config.toml
head_dim = 64
d_mlp = 512
norm = "layernorm"
positions = "alibi"
qk_norm = false
init_std_up = 0.0395
init_std_down = 0.00842
optimizer = "adamw"
lr = 0.00145
beta1 = 0.95
decay_shape = "linear"
MLP neurons of a small language model. Each row is named by its layer, matrix (up: input weights) and neuron, and shows model dimensions 32-159. Each number is 200 + 20 x the weight over its row's rms, rounded and kept within 0 to 999.
Before each neuron's rows, "fires after" lists the tokens most often just before its 100 highest values on Wikipedia text that the model never trained on.

fires after: ".", "\""
L6.up358,181,195,217,186,188,197,189,193,171,203,213,204,171,203,182,207,219,201,171,224,203,192,183,191,162,196,176,185,234,199,238,175,250,186,214,191,193,196,197,213,222,220,195,202,229,189,197,171,216,201,202,177,186,241,216,179,166,191,188,200,178,204,215,204,202,179,216,185,212,211,218,201,173,192,184,214,230,178,148,209,217,197,218,223,225,212,198,176,202,200,207,206,205,201,214,197,197,204,217,213,176,179,184,191,224,199,212,210,234,218,239,200,218,230,208,170,204,219,201,213,201,173,191,175,194,233,234,198

fires after: "  "
L5.up204,207,175,195,210,184,197,182,198,198,219,192,199,198,149,217,259,167,149,202,168,187,187,191,216,172,212,191,201,176,211,194,222,212,153,172,170,202,190,232,220,187,236,199,219,220,196,193,219,199,195,180,203,182,218,182,229,207,218,230,210,217,210,208,190,170,184,191,189,225,216,195,222,197,213,191,234,204,165,185,202,206,236,185,201,191,208,185,188,205,207,188,198,233,189,197,207,196,245,178,204,208,183,198,189,221,220,236,183,201,219,216,222,226,191,206,206,192,218,210,167,212,142,192,185,180,208,220,164

fires after: "\n\n", " is", " =", " an", " a", " the"
L4.up337,201,208,214,192,208,190,209,205,152,202,214,204,201,171,197,166,193,205,166,193,188,167,175,186,240,214,195,255,200,205,201,220,199,240,216,197,202,225,181,215,207,155,223,164,230,190,176,192,217,171,209,203,188,223,230,209,155,200,194,202,189,206,194,228,175,184,235,207,187,195,174,211,183,162,180,193,210,183,174,166,236,198,219,186,223,201,226,211,264,193,214,193,192,200,217,230,235,207,181,219,190,173,200,185,195,183,201,187,220,196,178,188,196,195,186,198,199,194,203,225,207,202,203,176,240,202,227,223

fires after: ",", " .", " (", ";", ":", "("
L6.up88,215,172,219,196,186,184,198,181,201,227,209,217,173,188,180,195,204,186,223,228,190,209,179,188,186,191,213,219,196,199,219,199,204,188,199,188,173,218,212,241,223,219,231,224,207,184,200,175,220,195,192,189,199,209,220,211,180,158,218,181,182,157,213,204,186,196,236,176,206,227,227,193,176,175,191,180,219,203,214,193,211,168,181,252,185,195,225,156,196,186,205,171,227,181,187,219,192,212,206,181,209,196,149,187,197,200,216,193,231,180,213,183,208,209,221,234,175,190,202,197,212,205,174,189,204,219,218,196

fires after: "-", " in", "In", " In", " to", " the"
L4.up372,216,207,184,193,218,183,193,230,199,169,199,165,193,197,175,203,214,211,197,212,216,171,210,185,217,206,190,196,217,225,162,196,210,178,209,221,208,183,191,181,207,187,195,227,277,207,194,194,232,203,225,174,219,207,195,197,169,204,201,229,226,199,186,183,202,187,229,195,236,188,182,226,202,164,198,235,212,196,185,195,199,182,186,198,200,183,177,221,182,199,195,211,188,177,210,192,229,230,231,178,183,220,256,198,180,216,194,170,205,212,216,194,203,207,214,177,213,188,188,202,193,136,215,183,188,203,231,191

fires after: "\n\n", "\n", "-", "."
L4.up474,221,200,217,203,218,214,193,193,208,217,182,212,157,199,200,214,186,227,194,202,231,194,165,202,193,187,203,207,207,197,190,183,252,189,218,204,182,188,207,218,205,199,230,178,224,238,176,168,210,182,223,200,223,201,182,201,173,198,220,223,189,239,190,199,185,182,193,177,172,193,235,171,171,193,220,199,216,184,167,216,206,180,213,213,206,200,208,188,223,203,225,210,222,177,191,204,203,202,169,235,193,162,173,191,190,182,208,186,205,221,204,244,228,196,208,246,178,194,219,178,203,221,166,175,232,241,201,180

fires after: "-", " would", " was"
L5.up119,178,163,203,198,174,195,222,213,193,191,209,186,210,190,185,210,183,190,197,196,260,176,203,184,204,212,170,224,199,195,217,197,194,192,231,171,195,190,211,192,159,191,196,221,205,213,174,216,223,173,207,174,173,218,168,192,184,174,197,207,220,186,213,190,157,179,224,241,224,211,223,216,207,209,200,221,224,205,167,215,229,200,190,210,226,213,193,185,198,216,182,244,202,180,210,157,189,187,207,158,219,213,211,193,218,202,238,177,213,223,214,220,209,206,198,215,166,226,192,201,242,204,198,191,174,208,232,177

fires after: "\n", " (", "\n\n", "=", "-", "Early"
L2.up132,219,184,223,216,206,189,204,207,168,179,221,201,177,181,179,187,192,224,181,246,173,169,216,203,207,209,206,243,217,201,202,184,199,194,206,224,188,220,265,213,145,174,200,193,196,204,173,189,218,158,195,207,185,211,193,206,200,179,187,201,200,188,225,188,196,147,198,222,199,180,195,184,162,197,206,194,172,171,185,210,246,179,200,204,187,180,209,229,225,166,220,206,212,220,202,208,198,202,219,247,206,211,205,212,203,195,208,196,223,199,218,224,224,186,204,176,219,213,200,211,199,192,175,204,192,202,219,180

fires after: ".", "  ", "\n\n"
L5.up436,208,176,179,219,199,174,227,191,207,171,239,188,179,182,203,254,216,192,165,216,201,199,186,205,198,178,176,205,198,228,207,192,202,183,226,240,204,198,224,236,183,229,215,242,222,227,215,198,188,204,189,225,191,177,197,185,171,185,210,164,213,201,238,201,181,181,183,211,213,201,173,181,175,140,217,206,212,187,209,201,192,219,225,174,192,182,196,190,193,201,184,191,239,167,233,201,183,208,182,178,189,187,183,192,221,238,195,163,209,224,217,220,205,189,189,217,204,158,197,220,207,186,165,197,222,221,204,166

fires after: " 0", " |", " 1", " (", " M"
L5.up156,169,206,209,191,202,183,204,174,216,181,245,206,186,179,177,227,239,178,198,202,203,213,195,163,218,183,213,216,194,177,195,224,198,204,224,156,178,209,192,218,195,224,196,183,195,190,207,197,212,169,203,210,231,244,167,210,206,213,196,213,154,188,208,199,194,200,219,192,187,203,196,205,181,195,181,174,198,167,170,237,214,173,210,165,177,201,214,154,225,185,224,204,203,196,173,234,204,211,198,176,239,205,164,207,208,204,195,229,223,205,201,170,200,202,224,218,196,169,236,224,172,196,204,204,228,204,203,220

fires after: "|", " 1"
L4.up284,226,218,210,194,164,228,175,183,204,205,221,155,181,157,216,243,245,196,184,218,213,219,197,155,188,172,198,222,209,195,215,198,200,231,190,191,166,225,211,181,194,221,199,203,186,177,211,173,226,193,204,183,256,192,185,190,182,189,209,223,192,198,201,174,167,200,205,205,173,214,204,172,173,191,173,164,226,211,189,201,199,175,185,221,174,196,217,177,219,148,212,241,203,196,176,199,194,221,239,197,198,199,198,213,232,203,215,219,218,227,214,229,219,204,184,206,200,164,241,200,208,201,181,194,201,182,208,197

fires after: " the", " The", " of"
L4.up181,211,186,216,222,200,215,209,205,196,177,203,180,182,193,196,209,177,198,160,162,217,190,196,202,201,221,177,217,174,211,206,233,216,200,231,208,195,186,229,226,167,203,213,214,191,189,218,218,202,194,188,210,180,208,213,177,172,206,204,208,237,189,220,201,203,206,216,223,198,206,219,168,199,159,209,218,191,221,230,140,224,224,193,210,191,219,190,203,222,132,183,214,194,165,202,197,221,204,199,185,220,207,168,164,191,240,182,197,228,208,212,210,243,210,183,239,191,181,224,208,217,206,190,186,204,213,206,192

fires after: " the", " of", " in", " |", ","
L6.up392,187,231,202,185,205,194,212,211,194,190,200,185,223,181,191,212,193,158,176,188,170,195,169,193,197,213,170,202,199,252,172,167,196,201,201,210,184,203,219,223,191,168,208,232,195,196,227,199,217,185,173,225,202,210,206,212,224,187,186,176,204,238,211,192,173,213,225,187,186,234,193,235,210,160,217,199,204,199,164,189,210,213,194,211,206,181,209,181,208,195,189,198,218,182,262,190,206,200,206,198,231,207,173,201,223,216,184,233,216,226,200,192,216,198,153,202,205,224,202,187,208,222,184,189,182,225,261,195

fires after: ",", "."
L6.up85,217,174,202,222,187,180,207,187,212,178,230,202,200,211,192,205,171,225,174,202,219,171,188,203,181,200,229,225,182,221,195,204,198,220,202,198,202,229,202,222,212,231,169,205,201,163,219,233,240,177,210,155,211,184,211,199,181,174,187,196,206,135,205,218,210,177,194,185,185,198,239,213,193,186,175,229,180,201,201,211,195,200,206,207,212,236,196,212,209,163,238,235,184,201,194,215,196,214,229,213,216,174,232,177,231,229,193,198,214,189,168,201,195,209,175,191,190,174,210,228,199,185,197,181,214,199,195,169

fires after: ".", ",", " footballer", "="
L6.up147,235,200,209,181,183,183,222,215,181,213,214,205,177,204,188,210,224,195,181,218,221,190,198,221,206,195,212,216,212,231,199,213,239,215,182,203,204,207,221,206,181,209,184,221,212,184,221,187,232,196,208,218,211,236,167,193,167,181,220,175,191,159,211,173,214,223,191,189,183,174,204,215,217,207,191,190,177,208,142,204,194,219,200,198,253,259,192,215,184,198,190,245,184,212,200,204,205,220,215,214,197,184,220,171,242,196,192,169,186,206,234,200,201,183,188,162,192,156,199,218,193,189,174,204,208,203,226,173

fires after: ",", "."
L5.up166,215,202,198,183,200,193,214,215,214,186,211,162,176,193,178,202,221,194,171,216,228,193,181,177,205,177,207,194,237,208,213,181,215,166,187,195,174,240,196,192,239,149,177,209,174,216,157,143,236,205,175,166,209,191,188,175,203,191,191,188,180,203,204,178,211,186,190,201,191,234,195,227,203,189,210,206,208,214,179,206,203,201,206,224,225,197,191,184,206,206,221,197,238,188,222,195,199,216,210,209,194,183,202,187,239,225,245,191,229,211,206,231,240,227,196,214,244,228,201,178,226,176,188,197,198,225,214,188

fires after: "\n", "|", "-"
L4.up367,223,196,221,184,150,244,180,188,225,207,183,188,180,161,207,220,211,193,177,213,185,231,188,195,188,202,191,194,175,181,196,201,224,229,221,238,162,173,188,173,192,197,177,195,221,213,157,199,203,168,227,177,195,241,204,182,184,172,246,219,210,200,209,181,152,196,190,202,186,200,211,194,165,234,191,187,265,199,206,204,200,154,181,226,215,184,208,166,206,217,202,229,228,221,203,187,188,228,195,183,201,218,218,206,212,208,227,188,221,212,214,241,219,184,215,203,200,212,220,181,203,179,205,183,180,211,201,215

fires after: " |", ",", "%", "0"
L4.up333,202,226,201,167,230,220,225,192,199,194,220,203,218,180,209,232,205,204,208,214,223,170,173,201,182,204,211,195,220,210,211,219,227,163,220,203,240,217,205,204,227,183,181,214,234,196,172,196,222,181,188,194,192,204,193,207,172,169,215,208,179,180,208,202,187,198,231,143,144,177,178,178,231,233,149,214,203,194,198,202,197,190,199,198,227,219,195,187,203,176,236,215,233,168,181,205,206,200,189,196,182,173,187,184,215,216,172,186,193,206,187,212,173,199,182,193,191,191,206,194,195,159,203,182,209,189,171,187

fires after: "-", "  "
L4.up215,178,198,187,178,182,193,216,188,242,172,227,194,216,167,269,243,203,179,206,187,234,198,184,200,214,212,189,189,184,191,179,218,194,192,219,194,188,164,216,210,182,211,210,226,225,227,194,220,210,184,197,187,171,255,197,189,196,210,196,230,219,234,216,205,188,185,190,193,175,210,200,192,198,204,205,235,211,191,185,219,208,217,202,200,203,160,188,189,191,214,179,236,235,194,201,197,228,206,228,190,191,209,194,224,188,196,234,155,198,200,183,207,183,169,198,173,177,207,197,188,217,146,201,175,173,196,214,173

fires after: "\n", "\n\n", " \"", ".", "-", " ("
L5.up35,242,189,199,201,193,206,224,229,215,197,204,209,200,204,171,202,182,221,188,176,247,210,159,188,198,179,170,231,204,218,216,200,197,183,213,179,218,197,211,197,216,188,205,203,216,192,163,235,197,183,200,206,205,216,196,195,205,212,244,228,188,214,217,195,193,194,247,176,193,198,229,208,186,231,163,187,207,207,147,186,190,216,158,208,193,227,212,228,210,183,188,206,190,189,243,207,199,198,221,195,205,195,213,160,209,213,193,163,228,232,197,209,223,183,208,219,162,217,179,171,190,217,217,189,232,216,223,202

fires after: "\n", "\n\n", "=", " U"
L2.up178,172,183,223,196,203,205,179,170,178,220,218,200,172,163,194,212,214,202,196,204,214,189,183,185,198,200,201,245,177,200,185,191,188,201,228,186,179,210,215,229,194,205,230,187,200,175,207,176,232,177,200,201,167,218,199,247,211,185,184,232,179,194,222,181,153,167,230,214,178,176,203,187,179,171,187,217,187,155,199,221,239,202,197,224,185,188,210,157,210,194,221,203,213,203,192,201,192,206,198,212,212,205,170,234,208,172,169,225,258,219,200,234,198,214,202,196,201,200,185,186,184,184,215,200,183,203,207,187

fires after: "  ", "\n\n", "\n", "-"
L2.up500,183,206,179,210,188,180,187,158,186,218,227,186,215,197,187,205,187,183,228,184,171,191,193,200,211,220,183,208,196,196,200,227,198,185,207,190,207,191,224,219,185,199,195,198,201,228,196,200,208,218,214,225,172,218,154,230,167,185,208,209,231,208,196,199,163,224,198,248,206,225,193,236,223,228,188,228,219,208,164,193,189,217,209,169,181,197,156,196,193,233,193,227,209,166,197,196,215,233,178,174,192,189,191,185,184,205,216,155,200,219,204,219,224,205,206,215,198,227,175,183,221,169,202,195,195,184,221,167

fires after: " (", "-", "|", "=", " Pld", " Votes"
L6.up430,199,223,187,196,205,198,192,186,160,172,230,211,152,181,187,223,218,238,199,222,248,197,182,150,229,211,167,198,180,192,216,207,201,195,223,190,178,199,212,218,233,200,244,189,207,179,186,205,219,212,225,221,200,196,191,229,194,182,222,223,204,212,208,190,188,180,202,242,216,187,203,201,179,178,179,189,207,196,195,203,222,216,188,224,220,200,209,195,233,204,197,211,206,209,235,184,203,212,207,223,239,154,164,204,172,194,207,233,231,208,200,167,206,238,188,198,179,175,166,219,198,183,237,185,216,187,224,220

fires after: " the", " in", "–", "=", " of"
L4.up501,199,202,187,201,215,182,161,193,216,182,228,169,210,184,170,212,208,210,188,185,222,185,191,182,249,210,205,225,193,201,184,198,219,205,212,230,197,201,193,193,203,186,154,198,203,175,180,184,207,197,234,163,210,201,187,197,178,209,230,234,215,221,171,212,230,199,172,233,205,189,184,227,198,218,159,182,213,193,154,197,241,196,196,178,178,183,183,218,231,214,192,182,199,197,209,220,211,220,221,191,187,185,243,185,208,227,190,157,203,215,170,219,215,176,193,169,162,199,244,213,181,210,236,190,233,191,221,216

fires after: " |", ";", ":", " Ken"
L4.up473,186,208,213,193,224,200,235,192,206,161,186,219,175,176,210,251,194,193,184,186,160,206,171,203,214,206,187,219,178,216,212,162,242,175,185,184,160,210,211,233,207,208,178,205,216,191,170,203,196,168,219,185,209,215,200,204,172,197,213,179,187,229,212,201,195,164,212,193,192,185,184,202,199,160,205,162,163,194,175,180,213,193,213,229,216,218,193,182,207,195,213,201,184,209,201,220,201,187,157,226,201,209,186,213,195,185,235,220,228,224,211,206,211,209,208,216,189,219,256,213,246,201,179,195,209,215,190,223

fires after: ",", " |", ";", ":", "."
L5.up265,210,196,207,196,158,163,196,196,206,187,176,225,165,213,177,201,222,177,181,227,179,210,160,199,204,201,202,206,188,219,227,188,205,193,193,185,163,184,229,260,214,186,195,189,211,197,170,181,212,178,206,181,218,202,202,195,204,161,174,176,181,188,174,183,185,197,196,190,223,233,180,201,160,192,181,191,193,184,190,187,198,165,204,229,188,193,242,203,192,186,190,205,218,181,222,222,213,198,221,216,236,159,178,229,195,227,230,227,216,225,225,211,205,202,197,189,204,171,223,199,210,219,176,190,221,220,238,216

fires after: "-", "|"
L5.up378,211,186,201,223,191,189,206,207,205,204,200,187,207,171,171,227,173,183,203,213,216,165,185,164,213,236,181,219,183,174,195,209,211,174,203,178,202,167,200,224,174,183,200,203,239,190,205,247,199,211,222,181,184,242,169,185,215,144,204,215,211,214,198,173,187,167,215,217,220,187,176,234,169,210,195,177,235,144,192,198,230,179,177,234,214,211,182,175,209,194,216,219,227,207,210,204,198,221,215,178,222,190,208,187,214,193,216,187,237,203,212,198,212,207,211,204,189,200,212,174,206,191,216,177,181,230,206,195

fires after: "|", " September", " July"
L4.up331,195,194,248,196,169,222,173,224,185,181,198,157,220,198,204,175,236,200,178,192,210,197,149,198,207,203,210,220,205,214,196,221,230,222,217,172,167,216,196,175,187,191,174,207,195,217,177,195,209,200,227,188,238,198,182,176,193,218,239,198,216,188,226,202,200,195,169,203,174,219,220,188,179,218,187,173,190,214,218,232,189,188,199,214,186,199,203,202,222,169,209,248,238,200,223,208,196,211,188,198,190,196,208,243,218,199,223,193,204,195,195,213,252,202,212,209,197,181,245,177,238,211,214,157,172,199,172,203

fires after: "  ", " |", "."
L5.up406,183,193,183,201,200,182,182,194,204,166,213,163,199,171,225,262,202,172,167,186,165,209,168,187,184,189,201,189,163,224,194,262,207,188,223,209,194,188,219,212,200,219,195,247,219,196,204,201,201,205,222,178,192,228,208,176,215,206,199,214,233,191,206,176,173,223,218,198,166,213,205,200,209,182,184,241,227,196,215,193,165,219,198,208,181,224,197,197,226,190,198,222,229,170,220,227,221,236,212,188,157,186,213,201,200,244,203,198,193,218,207,206,212,192,178,187,186,171,191,201,211,188,212,190,228,220,192,187

fires after: "-", "|", " Votes", " un", " dis", " \""
L6.up364,199,208,198,195,203,204,212,185,163,207,209,215,189,191,190,246,213,199,210,209,240,194,223,181,210,218,190,210,206,188,245,223,197,170,188,206,219,178,195,214,208,187,198,203,232,222,187,205,202,155,223,175,199,212,209,208,201,178,207,190,227,202,211,162,209,191,221,194,186,169,218,169,174,165,186,229,191,180,205,185,223,181,185,219,217,207,197,160,202,221,205,202,201,228,224,221,197,227,205,195,173,180,183,201,171,213,220,186,200,195,204,210,185,262,207,201,183,138,211,220,194,160,229,139,203,216,215,201

fires after: " during", " in", " of", " at", " mid", " 11"
L6.up436,170,178,196,201,187,184,184,213,176,174,210,190,189,201,210,217,173,206,155,188,239,169,219,174,175,201,223,218,197,199,163,209,191,188,230,199,203,232,204,247,210,160,216,225,222,196,228,166,206,205,219,189,189,188,201,211,229,178,215,203,206,179,259,215,214,167,169,201,218,206,183,213,200,161,186,195,198,210,172,198,218,213,233,199,224,206,206,220,250,207,173,213,212,195,233,200,236,202,194,204,201,165,209,247,206,183,195,175,214,239,204,222,209,184,166,228,176,169,204,209,229,199,188,194,185,185,209,187

fires after: "\n ", ":", ",", ";", " |"
L6.up363,226,218,195,208,195,169,222,215,219,208,188,220,184,186,200,199,207,216,180,223,176,202,198,172,187,180,213,239,188,197,190,186,230,189,182,170,186,201,195,249,204,212,216,211,210,160,178,203,223,192,214,161,180,216,243,203,180,172,212,232,197,195,227,228,214,153,229,173,177,180,190,210,171,196,220,219,185,197,199,179,208,182,219,219,219,183,212,158,204,188,249,195,213,190,206,210,190,223,199,202,214,186,178,219,229,187,220,191,198,212,198,173,199,197,221,209,151,198,234,207,198,235,180,207,188,221,225,200

fires after: ",", " |", ".", "  ", "\n"
L4.up323,190,198,170,227,184,198,188,190,204,187,203,211,211,175,249,243,159,152,215,165,200,199,185,192,159,200,189,196,178,209,184,228,192,195,185,166,191,227,211,215,200,202,227,205,194,189,196,211,202,208,221,186,196,215,195,210,205,170,206,228,208,184,202,248,184,197,239,186,193,230,210,220,168,202,192,207,232,192,198,194,196,187,207,236,228,257,158,198,214,205,205,231,202,197,198,225,200,200,187,193,208,179,182,215,230,208,191,181,179,227,186,201,213,210,186,190,201,176,210,200,223,197,221,180,187,220,235,201

fires after: "\n\n", " of", " in", " during", " by"
L5.up369,202,187,184,240,223,187,196,183,227,200,217,203,224,178,220,218,176,205,166,175,208,173,186,177,217,187,213,205,202,218,184,223,187,202,233,192,201,250,175,192,192,182,204,233,186,211,201,179,222,196,199,202,180,216,171,237,202,220,193,222,210,208,202,215,191,171,196,191,169,232,192,172,231,167,192,203,205,214,172,193,230,194,199,185,197,186,202,175,203,195,163,221,204,194,201,210,208,199,176,229,216,155,181,208,207,195,210,214,197,223,203,207,204,213,173,215,179,203,201,216,237,227,198,177,204,196,232,163

fires after: "|", "\n", " until", " on", " ("
L6.up236,209,162,213,206,185,173,209,216,161,158,195,231,167,208,206,192,192,181,174,207,229,199,173,205,240,203,199,220,214,196,167,218,215,180,251,165,196,201,228,216,170,202,211,216,231,193,175,200,198,223,217,198,185,220,206,216,189,208,188,177,236,180,215,198,179,180,211,209,204,202,238,227,184,183,186,234,181,180,158,186,197,200,190,194,202,192,224,219,201,219,210,219,220,182,231,212,207,201,224,211,222,206,212,177,169,210,207,187,222,217,226,190,206,208,214,179,198,171,203,204,231,189,213,199,246,215,227,228

fires after: "\n\n", "\n", "field"
L2.up174,208,192,212,191,172,233,202,201,195,192,206,207,166,180,199,187,202,243,192,242,209,205,207,218,208,237,180,216,202,170,224,188,195,207,222,230,182,201,191,225,165,225,235,162,234,211,154,212,193,170,206,177,169,200,198,174,189,210,219,231,210,189,232,204,213,229,213,244,201,196,175,157,147,191,204,198,188,199,196,195,214,190,185,193,179,160,192,243,220,188,197,208,182,215,178,189,215,210,169,231,201,214,209,174,194,182,191,193,215,210,202,222,243,211,229,167,164,218,209,213,199,219,185,189,207,182,199,168

fires after: ",", "s", "\"", " songs"
L6.up274,202,220,201,217,214,210,209,197,195,192,189,186,200,204,239,229,207,207,198,263,236,178,156,167,196,212,198,206,232,183,212,232,220,188,204,226,191,196,236,202,174,183,182,208,185,193,199,166,223,207,211,184,172,276,181,188,225,157,186,191,227,178,202,197,194,200,236,202,187,209,209,220,204,193,166,212,207,212,180,190,193,181,193,216,191,216,193,203,207,197,199,247,241,181,197,187,193,194,231,191,190,205,199,181,188,221,205,201,179,226,210,192,195,220,196,183,204,182,188,186,227,175,206,159,209,230,205,196

fires after: "|", "\n", " 1"
L4.up58,239,203,227,216,173,250,193,195,182,180,195,163,200,177,185,200,209,226,180,229,197,202,198,180,206,196,186,196,191,187,225,207,219,223,195,181,188,192,193,173,188,191,196,205,212,219,160,195,212,185,225,175,187,218,193,194,181,170,203,193,220,211,183,198,193,199,226,225,188,224,157,187,146,220,202,163,198,212,214,183,226,171,171,204,195,174,177,228,219,206,232,213,183,188,207,205,196,251,195,216,212,159,201,200,208,203,209,214,206,226,218,247,261,232,197,202,183,175,224,186,206,203,173,199,216,176,200,184

fires after: ",", ";", " (", " ;", " —"
L5.up364,225,185,177,258,189,186,197,168,194,170,223,207,190,213,181,251,208,193,209,215,224,175,195,173,202,184,185,214,190,200,193,188,207,147,189,172,184,225,226,226,227,202,192,193,220,195,207,215,190,176,202,201,156,212,178,238,196,161,183,190,196,178,212,229,208,182,226,204,201,218,203,206,203,174,193,181,182,177,202,209,209,191,192,209,218,182,215,151,189,195,215,217,200,216,198,234,194,208,218,188,225,174,183,235,175,222,207,207,182,196,182,202,207,211,210,208,176,161,224,242,209,217,183,174,205,202,243,209

fires after: ".", ")", "\n\n"
L5.up234,225,196,197,244,213,210,205,204,181,215,203,172,178,153,178,193,191,177,157,205,207,202,178,194,199,182,186,209,209,199,229,202,237,208,192,199,184,246,167,197,173,198,216,225,214,160,238,178,207,208,195,204,186,232,184,192,198,218,216,211,201,192,225,161,206,220,190,179,218,206,203,180,182,200,181,219,209,206,184,195,231,177,199,206,206,212,215,211,214,173,181,185,195,202,195,192,222,223,206,192,207,196,172,173,194,198,208,190,227,230,224,205,213,194,195,201,189,163,202,227,209,199,186,169,243,201,211,186

fires after: " |", " 2", " 3", " 01", " 1", "51"
L2.up165,173,196,197,160,198,192,178,183,208,186,201,233,165,173,205,214,189,208,192,167,194,177,191,185,196,197,197,199,182,197,213,198,212,188,198,225,189,182,223,210,193,208,208,197,192,190,221,180,209,223,173,172,164,218,194,237,211,183,203,203,186,166,187,210,224,242,192,230,199,200,208,180,191,165,184,201,208,175,194,202,227,211,217,241,209,214,207,183,253,196,189,213,210,166,226,207,196,220,218,219,211,191,218,239,241,211,200,221,192,220,171,209,218,152,161,213,214,173,217,213,178,204,243,217,231,211,197,203

fires after: " |", "|", " th"
L2.up455,199,202,184,196,177,207,193,212,216,208,209,236,214,185,202,244,186,179,219,189,223,185,212,213,187,209,223,197,216,217,229,248,180,189,193,167,187,212,228,196,199,201,195,213,180,197,216,191,199,192,142,195,181,190,217,225,180,197,196,172,144,192,193,218,211,214,173,186,208,212,227,208,182,212,186,218,218,206,173,185,216,249,183,215,182,238,244,192,223,177,192,177,212,185,209,212,209,209,187,248,190,178,220,204,218,224,143,180,208,186,187,225,195,186,137,197,214,188,200,200,193,167,226,176,208,221,189,204

fires after: " |", "|", "."
L2.up270,197,183,211,202,200,196,237,200,231,174,212,186,222,193,207,204,206,200,209,183,201,207,171,212,212,213,229,196,202,241,189,249,225,193,224,148,219,203,200,224,204,174,179,229,182,221,206,210,227,191,216,197,178,182,220,175,191,199,184,188,183,200,213,200,183,201,195,172,191,195,240,201,212,165,179,253,218,187,168,177,203,203,223,214,270,213,226,165,225,196,207,201,195,175,202,193,206,212,226,196,157,194,211,204,214,220,240,227,214,216,174,194,194,206,172,205,149,205,214,241,198,192,201,187,189,213,202,206

fires after: ".", "?", "!"
L6.up98,198,192,204,210,190,199,212,193,225,169,184,190,172,184,213,223,164,217,189,185,178,217,173,210,205,172,195,220,190,220,198,181,209,181,187,183,190,223,250,237,217,223,166,207,265,210,198,205,207,182,204,217,240,181,201,176,189,224,212,191,218,191,210,233,222,174,168,198,200,194,172,219,236,215,212,202,219,214,191,198,201,203,211,175,194,221,203,201,182,165,241,195,226,164,216,214,200,184,202,201,203,223,190,228,194,237,196,179,214,167,213,240,226,185,180,230,180,190,183,182,220,182,172,180,234,200,217,199

fires after: " the", " a", " an", "-", " The"
L5.up69,190,215,201,203,192,199,170,201,181,181,212,183,186,213,209,218,180,220,178,187,213,192,202,207,258,234,192,202,178,210,175,187,200,193,208,190,188,190,255,225,176,221,215,191,237,222,198,209,210,195,204,192,191,196,200,244,179,189,203,228,230,179,188,239,184,186,206,255,194,181,227,200,183,168,173,183,201,176,203,152,189,203,224,200,211,233,204,163,236,171,197,238,194,188,179,177,214,215,165,219,194,183,199,217,192,226,179,157,175,185,193,180,221,197,208,205,215,165,223,210,214,178,212,200,212,209,226,182

fires after: "\n", "\n\n"
L4.up270,231,202,212,179,199,239,183,206,208,209,210,169,200,185,158,192,203,234,203,247,190,179,186,175,155,189,179,214,230,196,202,235,184,216,223,222,155,203,204,175,151,170,205,184,218,225,202,172,198,165,230,187,201,232,165,206,175,160,193,201,223,171,201,233,182,168,211,193,181,209,196,181,172,179,198,206,209,204,170,197,198,170,207,214,214,224,180,194,219,192,226,222,229,210,187,188,224,207,216,236,205,179,211,200,196,193,211,188,225,185,196,222,225,223,202,233,195,185,213,216,228,215,203,188,227,201,210,174

fires after: ",", ".", " |", "1"
L4.up118,193,200,178,159,205,178,235,214,237,176,207,214,212,198,174,199,191,207,196,238,229,198,186,201,185,160,190,218,213,177,177,218,205,173,212,184,202,165,221,211,221,201,199,224,204,182,165,208,201,172,195,172,225,217,176,176,225,187,202,222,219,194,210,214,195,180,195,175,179,178,229,208,214,215,200,234,187,210,177,224,205,178,206,212,218,193,208,197,203,182,206,232,243,182,219,225,220,189,224,189,188,180,226,211,216,208,226,196,231,204,192,171,196,201,215,206,183,182,230,206,182,214,208,176,206,246,180,211